Part of a small language model's weights: MLP 1280 SwiGLU, vocabulary 8234.
MLP neurons of a small language model. Each row is named by its layer, matrix (gate and up: input weights; down: output weights) and neuron, and shows model dimensions 32-159. Each number is 128 + 32 x the weight over its row's rms, rounded and kept within 0 to 255. Numbers have three digits each. A neuron's up and down rows have the sign that makes its largest values positive.
Before each neuron's rows, "fires after" lists the tokens most often just before its 100 highest values on Wikipedia text that the model never trained on.

fires after: "-", " |", "|", "\n"
L6.gate612:124101118122122081128083135092142200101148120158112070122135124097079053151107152159101193133145111134153140106110154137136123089128173119093154109109176174128119134110107126135098107081119115147076148169082122172128138155161152130131108147168199168091126115163156130134182131102174169082154113178095154114146079179159200067116100140115141117078108128087162118096130126121143138101091
L6.up612:092153166100109187109095142075172154085111140167144054142137140133056157094086123066142180192074196072103163108150101165129129135143092107107162131073097114164152093111154028157126130131153112148132152114160128095069149162160085158140128109193154133115125056141161089149131091127163131127141228116104118118153171083088149128140089106140156153130143148123065136121105164187134109100194
L6.down612:112172101161098118131097081102177089084174139096140100113124127111102116142125111072065142154108156176151124110162106216114093098144113086132096068125140118154131108084151144129172139074119100178141115131164079104111155144156082171106129202086123157152095080121161149149151121115143140088087079076131149120116127143157134119181115041153132072093161095069095143123095123124172118106097

fires after: " |", "=="
L6.gate533:108166092076118119055106128092163139152125110150082138088071129191088199141153163135125127147164078130167100129152111088178121176159134108113152179164128162169127105093154091111129124134105123118094084127132157084116196100141134118075177100134141140152114073102142046125100090099123187122072132124157116112116105157087162125111128120111034128132143147075189171133121180070178192124181
L6.up533:104120127139123158152172112150147076141153156121128099126147121140118138125090196080156164179132182102110141150121089154076141116143136157087140131116141107179108119136110135126178166139164089117087110184100124161101146152175136139129092134090095108114120108110150161139109110104159174145114102103126139119171127094094134133131154129163177089117161129103066197072113146140114051142111
L6.down533:148121088130116130125107169160093170141125089151084216125166071120138113164105151130068117142111145184153145134098086176155127118195118117101150113167100113161133079134108173085169099103124095166129139120106097167160111142072160143128115155151087177086100037188143078098147122175166074066079136086119123161100121145130106122118107103151180121144100099128176114145150120123104117134131

fires after: " the", " Bur", " The"
L2.gate717:116151051114115103200034127153119079182129173083106110157149110093080169159131153118105128172164141101147145162130132099106131137094174071103144124176095128142131148179061136133137135218154133152165118153118132123165147120090109102136142168065122117131129129183124183091109132183088100154139099134078096147083068125091081191117118170143113143119177125132140118145119088156152146129137
L2.up717:090123170065143134117169124100137102171163132162147107204123122117141134150130151208148103154148119091112153144153077099123161125115107093071115128142123154149136176127059096079147134134146131202138142133202130073143115137089172149161178131090130162059099130063141115131170123131058134141105090127068175074125112114112117141152123127121132170123148118101167104158117143203117085124137
L2.down717:125174115154067093152129132079165083171182142131093138130144133185177086109100136099164127085107075150163177119144191112179126114108192069029139179096097062149086185103103103114094134107140118185141136118197115120105111093053092098135124144128129110082102109133128114144117132092098105136156093157116150173127135146168105095137170113089087163139105080163113127095152138090153099112199

fires after: " a", " the", " A", "'s"
L5.gate1025:100117137105136153114108155160049108179103158107146158143152165123088150179161107105155158123083128115193175101128136119167112133129089153136153132115133163106125085203110117147116147150132138126136088163170183107171162138101068081104168212091122111208122185123138208087098124144152163088089087140130122109132107172083134111140153123097071125151185157167112173141179110109141162059136
L5.up1025:073171076127133089173131112143164175201087117147111109157187121079119102137126148164134119149161081119149133101117088177139127173204155141133155126078144122150151139181134087133135140075132126180139119167117069137117135132115152102129104086191111128138092173090143134202145108151099194134112129157180125118198094125127160086181150092089154088112073134118110163167096139169115090130126
L5.down1025:127108141100135154123133106169117123124166143126179145123179101154122138082169113094108120132128148118067153135118147147142169078142133129093134132126163131095087125158130107108132137114043158126204127174084113152118123117141144146180137061182053136146166184119194141144088189139097095139082175183152103052112158147061152122173164112143137138116076104141226163112075174127179111173115

fires after: " ", ".", " (", " a", " km"
L10.gate333:106088113130092120158147099127115168084110128128134097162157162128117100194133130164114099144116163097077134155171113170124139115132154136162115159166146162188081088126044087137181154184081058148148130117144098194102102104125103139140132122151162124169104139099113149100128133125160074088143142137151152106243121125106127124152141150169140166148131111147103118142117160139140073116116
L10.up333:060074107111098069071134152115103154113121127082147098072171171106107099155176160154063092119108138127133091181118094135143145147164096117113145154186194121179121123146216079140193106123134138188121179115083158146150109167099110111168123186129128129136122144067148134118095074168178093095183093118127170127154151114104172133159161089147156144097139117160103131153131151100083097114147
L10.down333:117082151121122075107173136078109125166155148136126139152110145107097194172134135108143097110139115146190140088144183147114094103085145128105104195102129114153142132144118088142143141061143139113147139113095130122117172184120107131163083140094145107068109145119043156148066113160103132069135105147180142096144201128120081113088167133166155126086160109191119112177114120165170118185141

fires after: " |", ")", " Position", ".", " |\n"
L9.gate1119:097117113149134148096111156167095122084139193111173099099140165109097163108157072072140194086108092142209180085111122130125126169120079144151095165143144099161121161102174090129100134168165134087124117100104151151147202118080152141081153164099152109138088081132084112170191151147125081157119072084152117136164111180153104106126091176161126069121122145112128153102092118148196125106082
L9.up1119:120160116146135131129111110192122138141158128142096098158120152114119109070152079132120104106111172162177137116133077091159100126151091142134093077141097128142092125164154178118157190097108141071187135176165109130130145121149122119076081131105130149105104124140114088202191181118102147143124111187109122113171099178155118123111101126176111048130092115185142157100114107162130153115083
L9.down1119:133085123124154132127090135161125096193103225159106149122106165106135105095128128085097173135112090164079141110122128167144120146084095110093117129161103128097138078203159122105139141081102119132093094186193112116124136095109165176070144116052151154105125164157108106134145116134125097213147141114121122125105121158112167108151150137089120104132109088112096110066079111180113112088141

fires after: "19", "18", "-", " G", "20", " "
L9.gate1247:133193147074132197140144054157167097146138101136137165098103135108109106115120148171138178133146176133113141135160181127137081162087115067170128063155143111081058087164141159149095182151171178130082122135143117125144065092147157118153112083146142164093121083118138129130109108131106100111172115134134105133182155119133132127150117100089195185171103106154144125143042131098133134111136
L9.up1247:097102091155187097190140185134165101093124159130033144194117188102162144070088130145138105092112142162148161148086132103140078143100125122127116072157141148176149123191144111144140079148165139143098123143129158050156162090097154116092136109133170031120126140100139145143125117152148098098132138118156102121210128128125112195131115102149156068040163142070135143145140107094099128102106
L9.down1247:112125109141149099085110113131128067130156139120178148116119058122104099074098123178195104143139113135156096146103081118132134137158100123190138143087099149173122168150090153156117101181091074054116045086092158168145126115137090103149133103140097138093131150166154116175087081172091131117124155110117106102144088117090140110184090126092114139077103092151153196106166112150148168177116

fires after: ")", ".", " Chart"
L2.gate833:180066145152121177114053183103072133071161163137141086137099119094130130159114143151126181111114098092149128149130149123133104189136115173096138131153152059156038129084112119111166159130103119152099099126148076165105118124121094132101182115129195124125088107107083129147149155082121112131159141142132118136165119199148159116157112106152174145105161115102146151164134169161158118125115
L2.up833:130082128131134190141103172117106088151096184108110134166096096151109167166107122139169073118158046128190123102133118110112097132122144104156143131168165103161162121171147146154172112059136101141088153198152167165093075165071109148140167068167095171132144148133138126118125151143114106163128116128099106151192120194114157125108135137170173086120150147119154123135126113104138070143142
L2.down833:090072154103096123132135147078084107156135111110128080096108071133159146175121133110082111149157067165162140146168109083128118144140133158081175170163133085154160080174181126145060084142092038144107131101170120140112094160095109143148159073125123154120085110138129117180161109105112125157115114095109125091155095157139093099138097066115159153093173092122145155097106084141188163123187

fires after: " ", "-", "19", ",", "."
L9.gate305:092132105149147084140127144123123139117132161117164141087127073107147126163150176182142073103156128154122117152097143138121139099182111153116165141159082133162155140127097113090106167154094120125132108125146172165121092105148093101114183108158163152124138117146066100112151091152105126192157090134139146084127097158167178146090156126126125109140088174096057088083136068172109074182090
L9.up305:112126153123199147128118108101150146162119148055154072180083115105106175089099152087193141114133120166113180129121086068153173112086154132145139180139081136147124121196135178057135169138143132203089172168133130135168109120104105091118134101138106101195193103123101171107105073145081145175108126152105094111144109092170107125098190107119159116153118119059126112140185119131085091158108
L9.down305:029051116145113099125071148097170108173183149124094061141088083104101205129125108134141135179189123188166128116118091149142101119130071105156149139161110181117134125100116200102124147061106153184129148132045151099140109099165111179149132110150139106158188137125114125114125082122125185161141143129123096152161118118100109101105178104086151135127102119080134109167175116123116129209186

fires after: ".", " ", ")", "\n", " Title", "-"
L6.gate685:160137170165106181113182151181144143082123125124121130134126087116101195157088166129155124115125087179120121141137122137101161100096114142116097106150136090155127139122085113133099104138182226068182120088165104162108120131171153183156103146116119107131075091100121110140148109123158099112167083146142046133151098131119054152159112167114190117158079115119087108106107195085146135122145
L6.up685:139093112085132140118143216122160152051082137156105135144148050133083174127134079143128109110115056136140162157054095126127184099142128114112133163091096117166128129115134129120127116150205142052157114086174132101127183140136125129129065183089092145128123099154164152132150109137155088130144104123133087093170103162150038165122118155138205132059078100167063142137145143138204121089113
L6.down685:161097158104125160106113153039090133128044110153112116147126116134166108150179068164115121090163088125093114121132102116165117140173119052172061165114147138132117153110124136175075165092152111127078123094119122053134195160127194125140124156146141130134149121111133165116137141165126099111094197193106094153143130109117139173127131176167161144123133159176162113136091144123129148114134

fires after: " |", " ", "\"", "3", " Title"
L5.gate1110:068076082076163138138106154079112140181122142103136131119059139145060139136137109137155144112138117120124074099119156160182132144117089128110117172170171097135114097113151114102108107085138084098134135147112132155132113140169128126079149078163145205138181164131120132101113101152131107087102133121225125140114068147103113131131105141169144150127085185162152094099092123120135134126061
L5.up1110:077086106096138190124146159154154168118144174148156134136157145123123101130177147132183105147107079145111108128098118138167162192139127179136119143100174141183167154128102096149048166120125102143162094143138128164177166089213189129118106162176186076144166182124165120127071111119150077109106148158145103156145134103085120145131139121150134123158106106151115134142091125096121126156116
L5.down1110:111122106138108147154077163099161087139173145066151178123168105142121149151120101160160135148221119111105112071125124168119151142137143145142111110104167104127140133140169095114118132089160103080174086114095111143165115145152119118100126137112088118152122127087153183158094150141185125153136158182128127106137088101055160146095147161170095128204159125121124193062078167089139111173105

fires after: "-", " |", " Ben", " M"
L9.gate695:096145108205112144099144140143165134141221140137108175111125134116122110089107186143133143175181121156154111081150163142173142122080129111136168114084071131113127094092086153181129146129156102049109156152097144144132140115124186156099102092174128157101160097078164028094112055155169163099130156104107116093098107186171107098177108155166105113083124120144041123095138181114106107154097
L9.up695:132128166103187080088177170132201135147216173164166110089173095145126177089071128058147161092107134114146088169139124079119114142068138163135134183121191127135145080115130143203173172131152132127130072139122125109102111171150124146138152160149054123133135060172112132155104084140119098171150118118140177119175101156116153125046161180135116116161183145123119128169145136134167201141176
L9.down695:058121155158158138181158144149154149145148153152149104069189115164100107211056124142177081124139104151097124055123123131120118147090117081116155155105094175089095079110135078153139136100130099080093098125111066102116135082093187104154088144093158176123046120088191078124123133149134132126128096084126120125135134094095112143132135130093119164121084110120111150173135137128125124046116

fires after: " |", " Chart"
L8.gate197:089149098100080127112085168148062146083133099108068122164170119095137107139150152135155133062165138124149136119110103110126127172132124082101099102141118120112114126117150109100079099141147079117144120185169088049156099124192124109137113105119129118113097147133133115153135099087150086096116085192178104185130148192150186154164092140129197149135116089127181120108167135084127134093069
L8.up197:129137145143068150083113183193100178189119106143103120134137120091112085171153117122139094137161142119136163099189118135118106156159080177128197074173171163103154133139070097113118066106125064147059101155157151120111113126077087123132115084074135093124083121129093106069108133091171146120139137143137097114103096095116116145102171087092145130131121133108129136106160100120073112127160
L8.down197:156157098131094078113066097139106092105143120141150148085150175124128110177171131134081150132127156165115144062144143185117108097136148085102183124142110136173108141164160137135161116112194131177132107101119135114142161109046079148187153127126143156110099167135144092161080175122170095173096112066125141118157118129127087090117153112077152110131101134144145162178024098144114096093150

fires after: " |", ".", "0", " a", " m"
L8.gate17:079122132162119141146058128173073093108137179112178052137105155151082164181160132182101096132170138082129140154084145080165101130181131148092089093129153115172120177106125081159131131091115104102149119161122123159141137132150096119070104185083145123072091106134134183164173118098072090066167143084076103116095129132145155089116127065128118151130138151122096171146094143168136051159155
L8.up17:128057121133141110109136134162157102121164112143161120140148122127080116142161145117158110178156061070147171189114179146146074132063090109158126162137118109104081089127125125130109118189120185147111114171105094136123126136177124112133117101157129130110142145141123150078151215141098112052091049092135094190081125167162134134166105093119125159137070161088208139181123103124113131068158
L8.down17:116121179089123132138141142159122110096162129109108132124155140189149127149086160125139085067097107146134159136061111070158093156195103082060145094161182119179141129133154079083080116093153122146124130162178128156173107152106108213131100135138173122083118168147152153096176148136135057138091178123100164144112125087082176119102094162142128118132139188100109151144164183122188115106181

fires after: " ", " late", " the", "-"
L8.gate314:114136172113183150213105143146103070145102196078128115137095087147103118113099128101208104157114077042150133168105114100198136078119180145111187120167138115153121142117158153147190076122076106119163090213117162163119100095125132116131101129111185098095119097097127143156114066086114126102128152142119106165104150202177053098074123110097155161113133134120128097103158186182128119084175
L8.up314:125131160086154120127110114080080178156161181167152133162151138066164135126090179128157111099126189132071143173125093166138121172158118127099150137100119118138162199156111216126170116105190126166090122101189115137095064137097167157103156105114064133165172110043116169077063098115109179141095140128117127128141073072083150154075112122105177160110129174121110151132154158131151158111116
L8.down314:106043163113166122155157158093109159156123099157127121065135103117097125126132133157089124152173143168088155193125099174086137046146135139145142167139121100133149152111099143106113149110140173172156156125118109113103153121143147116176147197154100162107131102101121155164100163094116128102138148127158118140152059166176191133113105152144164095117127084121120147122106173102142121131161